MLP neurons of a small language model. Each row is named by its layer, matrix (down: output weights) and neuron, and shows model dimensions 96-191. Each number is 200 + 30 x the weight over its row's rms, rounded and kept within 0 to 999.
A block is one neuron, or neurons of one layer that tend to fire together. Before each block is what it responds to, as a language model described it from the Wikipedia text at the highest values.

Description: Numbers in statistics tables. Number tokens inside pipe-delimited sports and stats tables, often mid-row (league standings, appearances, goals), e.g. | 12 | 7 | 2 |; also digits after decimals or in coordinates.
L4.down1269,171,177,194,229,219,224,207,190,192,185,277,203,240,256,265,184,185,217,177,167,212,217,226,198,181,214,212,173,194,170,204,164,191,150,256,166,248,184,230,210,216,227,253,229,235,211,194,193,204,183,248,199,211,197,155,194,205,206,148,202,198,231,202,208,160,274,227,188,240,207,225,245,165,180,177,166,201,216,212,174,183,188,134,225,261,236,202,231,236,193,192,233,152,221,174,195
L4.down1335,202,264,197,218,174,217,199,257,181,212,203,165,247,221,192,183,209,241,202,175,240,201,202,216,159,203,195,204,213,198,186,198,230,203,257,231,141,219,207,184,239,199,276,186,213,171,276,165,197,213,259,229,162,211,163,176,185,212,190,239,183,185,221,201,119,264,215,247,197,122,212,181,165,195,215,206,165,176,182,166,160,189,178,152,250,151,118,246,179,208,197,228,191,194,162,191

Description: Mid-word verb stems. Non-final word pieces inside multi-token verbs, usually before an inflection like -ed, -es, -ing: re|organ|ized, pers|u|aded, determ|ines.
L4.down246,213,215,228,204,199,214,121,216,205,198,205,227,167,169,223,221,150,169,214,183,187,196,185,211,198,222,195,261,196,210,157,185,236,140,219,198,229,181,196,231,137,218,248,177,200,179,186,232,214,160,180,207,224,230,197,194,203,211,162,165,204,216,202,197,196,219,189,188,190,217,218,209,223,205,184,228,160,130,184,176,252,213,150,152,222,207,162,209,142,196,240,240,162,232,201,250
L4.down687,172,202,207,235,208,202,217,203,214,203,225,184,215,174,201,235,232,272,168,196,163,217,159,216,235,177,218,236,188,232,216,172,215,266,226,219,111,175,163,219,215,165,216,198,157,198,226,234,182,186,133,201,179,176,218,278,174,205,211,200,205,239,260,208,197,195,161,169,179,231,148,171,218,185,204,175,197,194,251,187,215,226,259,186,184,264,212,265,195,163,203,234,237,180,207,175

Description: Pre-verb auxiliaries and infinitive to. Tokens right before a main verb: modals and negation like could, would, not, and infinitive to after decided, failed, tries.
L6.down676,237,206,172,223,196,160,245,190,198,160,203,190,188,210,182,221,145,166,203,149,146,237,198,162,209,172,191,186,207,238,250,185,182,218,190,231,156,253,187,248,242,205,200,216,178,224,206,220,203,180,179,227,169,199,179,230,145,232,176,201,232,241,214,190,205,219,244,167,184,179,241,198,160,169,192,218,209,250,154,209,236,144,241,255,198,208,201,215,198,238,214,176,185,141,154,237
L6.down717,182,260,170,202,171,193,195,201,163,210,262,209,272,221,223,223,166,217,129,188,198,149,174,147,183,169,217,192,182,240,183,209,246,215,268,138,217,212,205,172,240,187,231,199,210,211,186,194,185,198,109,155,228,165,173,196,219,230,190,179,215,219,190,200,190,239,217,161,202,174,218,233,141,195,193,193,196,231,165,230,217,221,145,205,217,215,202,236,220,170,211,246,250,165,216,187
L6.down1062,182,185,197,214,226,202,210,218,186,214,198,176,162,178,215,187,201,199,182,258,156,220,241,199,156,118,231,222,234,203,178,231,208,221,181,234,186,208,193,221,225,227,210,248,219,238,184,184,171,192,195,195,135,228,154,197,195,229,172,172,177,180,221,151,181,191,198,167,220,227,217,218,232,155,179,185,180,199,164,185,217,153,213,198,235,177,161,200,187,207,219,227,179,109,200,166
L6.down1703,259,176,230,186,149,166,256,192,194,250,215,199,170,237,230,192,166,199,235,195,208,194,208,220,189,196,181,159,175,195,244,120,212,218,237,214,167,214,220,240,205,229,263,209,196,246,179,224,218,190,207,203,219,150,239,211,205,216,220,215,191,246,170,256,124,199,257,209,170,188,228,196,199,192,241,168,222,169,195,128,206,213,157,194,155,234,233,227,194,235,195,192,179,170,198,250

Description: Verb-complement linkers. Infinitive "to" or "from/of" right after control verbs and adjectives, e.g. began to, prevented from, capable of, plus aspectual verbs like started, began.
L4.down732,174,215,181,141,215,217,183,185,214,188,186,211,184,177,126,165,261,230,179,203,193,178,174,166,178,195,185,152,237,204,252,253,160,206,238,217,166,173,211,243,214,177,206,224,252,159,224,237,227,231,194,200,173,283,209,188,166,182,201,235,181,194,236,244,277,84,254,209,150,236,161,213,203,240,197,221,166,209,198,172,243,239,221,168,198,189,198,182,203,167,209,282,199,131,171,169
L4.down1493,136,185,247,135,180,190,191,215,145,146,192,199,245,164,210,181,226,264,185,195,195,203,258,196,172,201,191,105,228,234,186,196,230,209,179,198,221,244,199,202,188,185,154,239,229,184,204,204,276,203,186,196,159,204,168,164,215,207,206,229,190,218,215,246,237,162,231,211,202,167,199,190,187,197,206,198,185,239,223,180,163,184,200,160,218,217,197,190,235,161,191,227,177,187,188,178

Description: Passive past participles. Past participles in passive constructions, mostly after was/were/is or a noun, followed by by/to/in, such as written, attributed, called up.
L4.down12,238,207,173,239,202,172,258,257,209,178,191,208,178,223,160,224,194,216,187,220,209,196,155,223,228,225,203,236,183,245,279,216,233,163,150,226,210,168,164,143,136,249,192,188,200,232,223,254,233,196,178,238,208,261,228,178,210,187,228,158,195,172,192,149,206,192,205,221,175,231,215,217,170,225,247,210,237,238,184,204,207,216,193,231,209,224,197,195,215,214,202,187,155,204,214,171
L4.down1203,161,195,245,205,200,227,201,245,175,164,277,162,157,240,206,224,166,201,213,243,177,228,196,193,196,197,207,205,144,176,209,213,167,204,197,207,249,164,190,179,157,213,200,224,203,220,178,161,183,216,203,160,207,253,226,112,192,208,211,156,212,194,186,146,210,166,160,249,227,146,267,246,188,241,176,217,167,198,192,210,194,189,181,196,187,183,157,232,146,227,206,210,209,220,177,234

Description: Table cell end tokens. Final token of a value inside a pipe-delimited wiki table cell, just before the closing pipe, e.g. percentages, decimals, track times (4:06, 5.31, 40.08%).
L7.down154,201,163,182,168,191,169,222,205,199,195,227,214,187,230,169,234,178,190,187,195,230,224,252,227,228,178,171,197,201,152,184,190,184,190,194,189,150,235,188,145,191,155,204,174,174,207,196,209,184,196,187,179,139,225,255,228,243,232,153,210,196,223,179,161,249,117,199,235,167,272,168,248,187,170,156,208,250,221,183,249,148,219,152,250,172,216,189,227,250,223,162,190,178,211,174,188
L7.down358,206,171,175,218,176,184,209,201,215,209,205,226,187,222,191,216,217,231,184,145,164,218,254,133,206,169,195,185,196,213,218,190,222,166,184,220,218,225,175,173,225,195,223,171,224,149,197,147,219,190,167,227,199,220,222,242,159,241,177,141,212,212,249,179,180,194,166,236,197,191,219,252,233,204,194,187,180,149,204,216,218,215,255,256,191,237,258,198,200,168,189,230,186,217,170,233
L7.down1025,188,265,198,189,221,176,206,168,158,167,200,225,237,213,170,237,228,166,184,176,178,230,237,157,227,187,158,227,193,156,204,182,243,214,238,181,188,190,183,169,198,199,191,146,219,213,199,235,164,226,185,241,199,202,231,202,207,251,200,183,182,157,204,203,181,175,189,223,200,211,185,204,203,194,243,196,159,204,197,213,154,172,234,204,216,195,247,258,176,248,204,220,122,200,182,190
L7.down1054,247,177,237,223,208,261,230,186,218,201,252,214,256,206,228,209,185,155,201,179,238,239,223,197,178,188,207,225,176,212,189,141,213,243,203,198,221,180,173,165,214,238,176,196,182,238,170,189,151,188,196,193,249,172,218,166,182,196,195,190,186,214,206,182,204,144,167,223,277,190,173,219,233,188,200,128,172,107,194,219,190,224,244,254,177,209,218,174,170,260,232,207,195,207,189,229
L7.down1182,229,185,202,184,192,246,141,234,178,185,207,176,231,211,173,200,288,158,207,198,191,193,258,154,213,171,218,223,224,200,215,208,204,204,210,135,194,211,186,260,120,153,179,182,257,209,214,185,224,170,220,208,179,265,237,165,166,198,199,204,226,174,202,158,210,226,205,164,228,133,254,203,178,174,269,152,217,176,217,220,169,230,172,184,222,169,247,163,204,235,199,233,186,139,199,221
L7.down1284,208,219,203,234,208,160,247,194,161,225,200,227,259,259,179,235,165,179,216,168,225,178,211,140,169,174,153,196,182,139,223,236,232,206,235,171,212,183,160,159,155,204,174,245,204,196,156,210,194,209,230,228,246,211,246,270,167,215,175,195,175,190,233,166,174,166,167,245,192,212,198,224,191,193,234,215,201,197,172,207,162,228,178,214,193,220,216,197,149,218,167,222,241,214,166,173
L7.down1545,239,214,194,212,162,233,201,190,190,165,238,194,230,213,174,207,213,214,220,214,216,186,222,225,236,221,199,245,246,206,228,168,216,198,157,227,227,190,171,269,161,175,130,188,191,179,241,270,160,151,204,216,223,224,165,264,199,208,144,171,284,220,220,235,204,239,214,160,203,197,163,199,190,141,227,191,178,205,232,203,259,162,179,187,162,179,188,267,144,209,190,195,216,181,134,216
L7.down1714,162,155,234,210,160,255,156,178,162,196,218,190,159,194,113,168,180,175,183,176,163,225,185,213,197,195,193,232,220,158,206,187,225,166,251,218,229,136,186,229,185,166,223,233,205,225,208,178,220,228,208,200,196,197,188,229,170,169,138,180,188,170,152,199,171,174,239,199,218,199,199,219,222,181,176,215,205,263,229,156,183,206,202,185,186,187,203,213,181,162,152,211,218,209,162,206

Description: Numeric digit chunks. Two-digit number tokens inside figures, especially after a decimal point or in table cells, such as 0.526 miles, 1.19%, and 21.19 m.
L6.down155,195,270,196,207,209,197,175,235,199,220,160,221,184,241,223,230,221,186,193,220,225,226,206,222,179,206,216,212,214,240,227,222,171,236,168,213,213,213,155,209,179,178,235,201,197,169,208,213,209,154,180,167,148,181,241,202,193,173,187,171,194,215,198,182,200,248,196,157,211,174,237,208,184,162,228,236,209,142,224,200,197,171,228,221,258,212,184,174,200,213,197,198,185,165,209,159
L6.down299,237,214,143,244,197,268,157,246,194,183,192,164,194,241,159,189,248,241,282,233,168,204,178,220,166,211,233,193,190,236,154,241,178,173,250,165,233,187,219,245,150,172,260,174,188,165,169,172,184,176,207,214,218,205,163,184,190,188,184,240,215,216,174,169,185,212,240,163,232,134,225,192,172,179,265,215,202,192,218,216,235,173,171,235,225,245,198,173,212,183,260,178,246,205,207,184
L6.down393,222,224,149,221,228,199,174,210,276,193,193,228,143,210,179,154,228,230,227,179,209,207,212,184,229,211,210,236,164,209,200,158,203,220,170,205,240,155,259,143,172,170,215,179,195,227,125,210,148,215,236,210,233,212,241,175,176,206,178,202,208,220,232,210,190,217,214,251,190,254,152,238,172,158,219,179,189,217,243,204,243,173,125,182,195,188,196,255,222,184,261,248,137,181,197,177
L6.down482,205,287,210,201,149,292,137,217,200,240,195,185,204,210,164,157,167,215,246,217,222,203,208,198,155,177,263,194,245,183,184,203,208,179,205,165,227,200,201,159,209,183,188,189,214,236,149,217,161,212,185,156,176,199,211,229,163,213,203,220,170,114,184,228,141,212,219,210,160,165,207,187,161,218,177,199,174,225,224,171,200,275,205,175,227,208,189,130,177,195,193,186,183,177,199,199

Description: Verb-phrase final pieces. Last piece of a passive participle, adjective, adverb or particle that completes a clause predicate before a preposition or punctuation, e.g. discontinued, cancelled, locked away, climbed again.
L7.down16,213,224,173,215,226,274,251,202,170,211,192,207,248,266,205,192,264,221,162,155,226,171,226,210,206,188,225,224,136,205,149,229,199,106,179,191,258,230,213,163,196,153,210,239,236,214,204,189,184,269,173,230,219,239,194,228,202,215,249,239,205,198,187,181,171,173,211,252,205,162,248,175,181,206,136,184,199,178,220,182,187,215,208,191,198,137,216,240,206,195,244,171,168,187,143,246
L7.down179,176,209,154,221,169,161,239,211,204,227,226,271,171,223,235,225,151,196,135,191,183,224,238,188,206,208,215,236,152,231,230,198,124,185,260,144,210,158,191,149,171,205,196,256,199,188,196,210,187,222,158,226,207,205,169,244,130,218,191,169,232,202,228,211,193,131,138,205,208,179,186,198,238,178,186,204,178,207,219,148,169,176,230,199,187,192,191,186,226,183,235,124,229,149,195,187
L7.down595,186,171,212,186,160,234,203,223,187,236,187,198,223,248,212,185,214,212,179,206,202,189,270,238,158,202,145,193,249,207,216,204,190,218,179,180,232,163,199,225,184,298,186,203,208,185,198,179,176,215,247,211,256,172,244,195,214,183,182,142,179,204,195,216,239,237,194,188,129,201,221,187,173,223,255,152,245,213,206,215,223,175,221,197,183,163,259,237,206,206,202,146,221,208,206,176
L7.down764,164,192,256,208,173,262,178,206,176,177,202,234,189,145,197,222,164,134,190,176,252,215,212,227,191,237,242,224,214,233,165,221,170,203,175,195,237,198,207,149,177,224,174,240,199,228,148,177,194,185,164,175,216,189,239,213,200,208,178,181,206,189,205,216,180,221,206,179,147,247,255,200,165,193,184,233,194,154,190,210,174,198,199,182,283,211,167,202,242,209,190,131,191,232,241,220
L7.down818,220,208,176,235,218,169,176,195,199,171,162,208,175,158,194,265,193,155,148,237,229,214,148,256,217,224,159,175,218,204,157,195,197,192,223,165,216,145,214,178,224,169,214,176,230,176,250,214,235,206,202,206,224,178,216,238,172,238,177,168,196,196,185,229,189,179,216,162,211,263,263,219,191,194,187,241,196,200,180,180,241,190,257,215,215,208,150,185,209,168,203,232,197,209,142,152
L7.down1124,148,192,227,192,225,198,181,251,223,206,186,144,199,204,244,229,168,201,198,224,195,210,187,244,244,253,220,185,193,218,219,232,230,161,175,222,206,153,215,173,190,190,242,180,176,216,178,164,201,211,178,154,195,222,214,196,242,212,188,142,149,223,206,198,225,206,164,183,211,160,239,169,200,230,203,227,133,208,209,227,235,237,244,219,173,187,188,162,205,234,205,176,220,202,209,215
L7.down1415,162,239,216,168,184,153,241,124,201,234,164,196,123,240,205,169,261,187,181,236,210,208,147,169,188,200,206,231,186,169,194,160,204,162,195,225,155,228,204,236,163,219,220,193,188,182,162,179,203,236,186,230,223,213,176,175,216,214,191,164,183,208,217,256,165,256,267,239,192,254,166,199,192,194,113,186,197,156,174,200,235,256,207,202,178,137,212,191,237,232,191,192,189,209,155,255
L7.down1680,181,171,157,214,264,217,240,253,152,260,190,262,165,245,223,193,215,213,242,212,247,214,195,212,191,209,157,226,193,192,167,224,228,178,219,224,238,234,219,210,220,229,259,184,200,214,235,194,181,175,234,201,200,205,258,180,199,257,166,210,211,240,207,149,138,214,183,249,187,176,193,213,171,192,181,225,255,218,230,230,160,215,210,184,196,172,188,165,163,217,192,140,209,229,219,232

Description: Predicate end before complement. Final piece of a past participle, adjective, adverb or unit that completes a predicate right before a preposition or than, e.g. distributed by, faster than, 700 m.
L6.down1463,207,244,203,238,154,303,236,228,212,190,210,148,201,209,192,245,168,167,183,179,198,170,201,207,218,223,228,216,232,213,198,191,222,144,161,244,223,183,207,222,190,162,180,199,158,206,202,196,221,184,180,233,179,246,213,242,193,220,201,194,139,227,191,192,204,236,150,173,184,247,180,174,192,183,131,213,220,208,207,195,176,239,193,228,170,205,147,183,193,252,171,178,221,248,177,215
L6.down1626,216,187,202,207,201,209,193,202,242,195,227,228,178,225,187,177,175,198,182,179,239,218,146,228,214,212,192,254,201,226,183,235,243,248,207,221,233,169,241,252,167,164,228,173,135,171,196,181,216,160,181,186,167,202,268,225,199,199,173,179,200,183,187,216,176,164,205,170,231,212,197,191,181,253,200,226,162,191,218,230,172,217,213,200,192,188,205,194,200,234,185,164,188,164,231,172
L6.down1627,217,211,178,225,220,224,234,233,226,161,169,192,214,213,276,189,187,237,196,199,177,206,209,219,198,130,232,174,170,201,226,243,242,162,193,231,190,163,232,205,223,158,205,170,221,210,185,203,155,184,160,159,169,219,239,202,184,236,191,199,173,216,159,210,258,210,192,207,182,244,193,260,217,168,210,194,206,213,209,193,175,278,134,173,154,268,212,197,205,196,204,200,174,177,217,178
L6.down1691,188,224,211,219,170,206,250,214,170,250,156,147,204,188,223,187,165,176,271,215,203,208,242,193,192,203,259,225,212,158,220,181,232,253,172,224,254,225,168,240,170,213,199,235,218,172,159,215,223,176,136,180,212,186,193,213,222,179,171,212,227,151,243,220,162,215,159,217,206,245,189,171,174,229,186,234,214,241,215,260,135,241,186,222,215,167,131,201,223,229,158,247,166,182,191,188

Description: Verb-introducing to and modals. Infinitival to and modal auxiliaries that come just before a bare verb, as in allowed X to concentrate, decision to, would be, may be.
L7.down475,222,214,204,207,209,209,181,215,164,235,190,196,188,167,214,236,241,242,217,162,213,184,200,210,238,165,168,196,178,213,223,207,215,210,178,228,194,169,128,200,193,173,197,203,189,210,223,225,150,192,203,230,182,189,225,212,196,127,241,168,211,182,136,158,153,227,195,205,194,201,185,232,235,189,169,207,167,262,190,177,178,200,178,163,166,225,213,201,194,185,192,202,199,174,219,142
L7.down489,159,246,198,202,191,237,205,164,221,175,167,210,213,214,216,222,261,189,214,244,194,153,168,221,197,205,252,263,194,228,152,194,224,218,177,222,227,163,208,223,193,216,191,209,190,214,202,228,208,207,204,228,195,175,218,165,201,206,233,225,247,216,170,219,227,207,261,238,210,173,212,198,222,201,189,214,192,235,247,209,220,267,173,182,170,123,201,182,210,144,171,209,208,163,173,217
L7.down608,185,189,203,134,205,245,187,201,155,181,229,258,170,213,173,233,210,230,193,193,158,233,223,136,214,197,154,252,206,264,177,199,225,146,200,172,271,190,197,197,185,212,206,178,208,172,217,245,219,170,187,222,182,228,193,244,159,201,151,207,199,232,167,163,226,240,186,216,192,162,207,138,222,175,179,223,233,174,240,240,220,172,198,173,202,151,188,172,181,179,183,227,219,158,181,163
L7.down971,185,233,209,184,159,170,171,208,205,222,233,263,207,175,206,184,178,149,232,214,232,254,167,189,228,166,215,204,234,181,182,186,236,194,209,172,195,235,168,185,193,217,189,234,233,248,177,212,231,205,218,259,188,177,250,181,186,184,213,212,201,253,189,173,151,194,199,206,176,181,187,246,213,180,225,181,173,225,172,182,158,253,139,213,206,182,236,211,201,192,185,165,237,183,196,147
L7.down1146,188,200,184,207,241,142,146,203,162,234,186,212,198,199,197,214,208,154,199,134,220,236,154,177,181,213,251,155,274,211,210,178,166,176,206,198,193,211,185,213,187,249,206,197,216,154,226,196,173,193,260,228,148,159,217,186,161,224,222,176,234,207,190,130,271,141,228,222,179,167,154,250,194,264,221,222,195,241,177,168,154,227,207,167,222,195,209,183,215,246,241,207,207,198,153,248
L7.down1191,220,223,158,177,180,164,262,197,224,168,219,220,200,235,225,152,174,211,187,149,226,227,226,148,167,191,173,165,227,218,228,119,213,213,213,219,161,180,253,229,202,224,203,235,180,221,201,209,217,202,167,197,215,124,201,220,207,245,198,200,214,244,228,165,184,139,155,258,248,229,264,197,207,187,192,195,188,178,217,196,223,216,193,232,192,208,196,177,237,218,161,179,279,182,214,155
L7.down1604,185,206,266,205,190,147,196,213,188,141,158,130,202,191,208,199,201,214,221,195,188,192,232,200,213,241,187,204,202,185,207,191,179,175,255,195,161,183,151,231,169,232,218,210,231,228,232,208,204,239,128,178,214,204,202,229,248,185,155,129,199,176,153,209,237,214,168,220,177,180,144,175,268,209,172,197,244,182,203,233,178,154,241,166,196,184,143,196,168,240,241,182,249,236,178,229
L7.down1706,171,216,166,157,220,69,201,217,214,270,203,171,240,226,179,154,179,195,166,186,203,168,195,203,218,228,218,194,227,221,157,223,226,228,218,231,199,168,256,268,167,219,148,197,270,212,205,174,146,223,192,206,185,207,182,173,215,231,212,206,175,208,163,245,228,181,239,224,164,194,162,241,248,150,210,184,171,229,210,196,172,195,237,179,238,153,218,179,163,161,221,190,198,186,243,172

Description: Multiword-connective first words. First word of fixed multiword phrases whose next word is predictable, mostly "according" (to) at a sentence start, also "due" (to), "in order" (to), "subject" (to).
L7.down617,250,185,205,225,198,176,191,190,238,206,230,195,174,173,183,180,201,235,197,241,201,194,231,227,154,239,191,176,191,190,215,295,245,256,185,198,194,170,225,223,238,154,143,164,221,247,191,235,244,160,244,218,244,248,163,185,202,250,210,247,224,228,203,227,227,248,225,189,234,171,171,217,153,208,198,209,254,195,183,175,242,232,162,200,258,212,165,180,224,202,268,241,207,247,205,182
L7.down648,238,251,181,208,194,160,190,229,172,241,214,206,129,187,201,193,186,158,156,236,203,178,163,159,174,247,220,256,137,227,161,233,187,202,165,205,195,221,212,172,210,191,244,183,214,201,219,187,117,212,165,188,159,224,204,192,204,206,198,239,178,185,201,207,161,248,221,177,217,217,187,206,206,201,168,204,171,184,205,229,204,173,213,207,233,179,198,209,188,210,225,147,191,156,241,163
L7.down733,174,247,223,205,193,210,246,185,228,103,197,189,193,213,199,239,256,220,130,178,222,144,204,232,193,160,212,272,171,231,219,250,171,157,152,197,165,208,220,164,187,155,175,239,220,230,167,237,180,248,174,188,214,240,180,225,204,171,217,271,210,162,215,179,204,189,191,163,234,234,233,194,230,220,212,187,183,221,229,253,203,239,188,205,183,271,197,198,202,225,255,218,186,205,216,169
L7.down807,207,219,221,197,207,170,199,189,192,172,204,182,185,155,219,163,254,217,193,206,208,176,190,238,213,231,168,260,171,240,220,221,195,224,158,172,198,196,193,206,195,190,211,235,208,154,235,121,136,217,223,200,219,240,131,200,229,123,220,214,143,193,199,142,180,180,277,198,191,234,217,142,241,197,195,223,198,140,178,217,202,188,269,226,239,177,213,228,193,204,248,219,202,192,239,179
L7.down936,257,177,133,235,200,217,153,203,215,240,109,208,170,167,186,193,190,165,204,198,170,181,169,240,188,215,228,181,173,235,215,231,239,201,240,208,198,170,210,186,221,188,172,209,193,182,268,213,175,241,236,273,204,204,205,191,179,209,188,246,243,178,262,236,176,220,212,164,180,180,175,197,209,266,226,220,152,200,225,206,214,229,188,180,228,218,211,176,161,209,199,224,193,177,189,192
L7.down1010,211,169,160,203,175,207,228,132,235,220,188,203,153,212,233,184,191,189,184,252,202,175,231,157,158,193,227,157,171,197,216,157,197,211,264,151,185,175,133,227,228,221,229,267,215,218,171,239,180,223,211,242,223,184,221,169,219,170,183,209,142,202,214,166,237,170,177,181,202,261,250,226,138,196,211,184,264,236,228,259,226,220,149,242,246,220,191,184,193,239,228,224,199,219,190,153
L7.down1597,250,261,218,172,157,133,210,193,176,256,237,180,178,175,204,178,179,213,189,177,182,222,222,220,177,219,173,134,146,215,216,214,155,190,146,212,219,171,155,194,249,215,207,222,183,277,152,214,197,191,190,183,239,166,207,227,217,195,179,212,192,171,210,212,169,194,194,221,170,228,235,187,194,168,200,157,195,238,229,191,169,163,171,223,180,245,206,140,221,212,226,260,210,203,201,162
L7.down1641,175,158,246,181,203,176,225,226,186,216,170,217,181,234,205,176,230,187,214,185,174,217,163,215,213,216,182,186,175,166,239,144,190,199,115,210,173,189,196,185,260,198,167,249,245,179,216,182,218,151,196,164,245,232,213,206,207,200,216,197,201,178,208,264,176,203,184,185,190,217,198,210,213,185,169,180,203,194,244,222,235,168,221,192,235,197,157,243,215,253,223,196,227,151,201,188

Description: Word-completing pieces. Later word pieces that complete words which are usually followed by a fixed preposition, as in adjac-ent to, in con-trast to, in conjun-ction with, Add-ition-ally, and In addition.
L6.down292,226,137,198,199,143,202,149,217,187,222,264,146,264,162,202,196,163,193,182,243,209,206,228,203,241,193,217,224,158,209,166,156,196,193,215,141,216,194,253,218,206,186,198,223,185,187,222,201,170,213,180,186,206,234,191,217,218,172,150,170,244,206,232,158,232,282,199,211,217,157,172,163,160,267,195,193,147,188,177,232,187,186,205,174,229,174,217,191,190,224,185,256,196,231,155,197
L6.down485,199,197,185,183,200,163,186,143,202,182,191,255,197,175,223,203,179,229,184,259,197,155,186,243,129,196,244,193,186,225,203,173,230,153,197,226,237,149,200,189,219,229,214,190,141,198,204,195,202,233,179,217,144,213,158,217,216,195,188,263,197,199,194,161,196,183,214,197,217,216,234,175,193,173,125,235,194,229,215,210,170,190,227,229,241,141,194,200,129,192,179,210,185,260,162,183
L6.down917,152,197,161,148,258,215,220,205,190,183,220,206,179,223,210,208,180,201,188,219,189,194,209,227,256,205,212,259,224,197,184,186,166,199,224,180,202,208,279,155,169,203,236,168,150,183,201,185,223,240,195,188,225,191,170,191,193,209,246,196,245,180,210,180,196,203,151,239,171,197,165,211,177,212,201,210,248,161,209,182,224,172,234,183,214,186,221,219,156,184,199,240,220,266,208,216
L6.down1257,141,216,167,221,222,141,180,165,236,164,209,172,209,178,168,191,200,224,213,211,252,241,144,231,151,189,160,212,175,210,227,212,201,172,184,194,166,166,192,194,241,234,210,239,190,218,196,181,217,196,236,221,231,172,210,228,229,208,214,212,225,212,166,237,208,196,185,163,233,188,182,188,171,233,202,191,179,171,217,189,223,195,198,174,187,210,170,178,207,257,223,177,263,199,217,228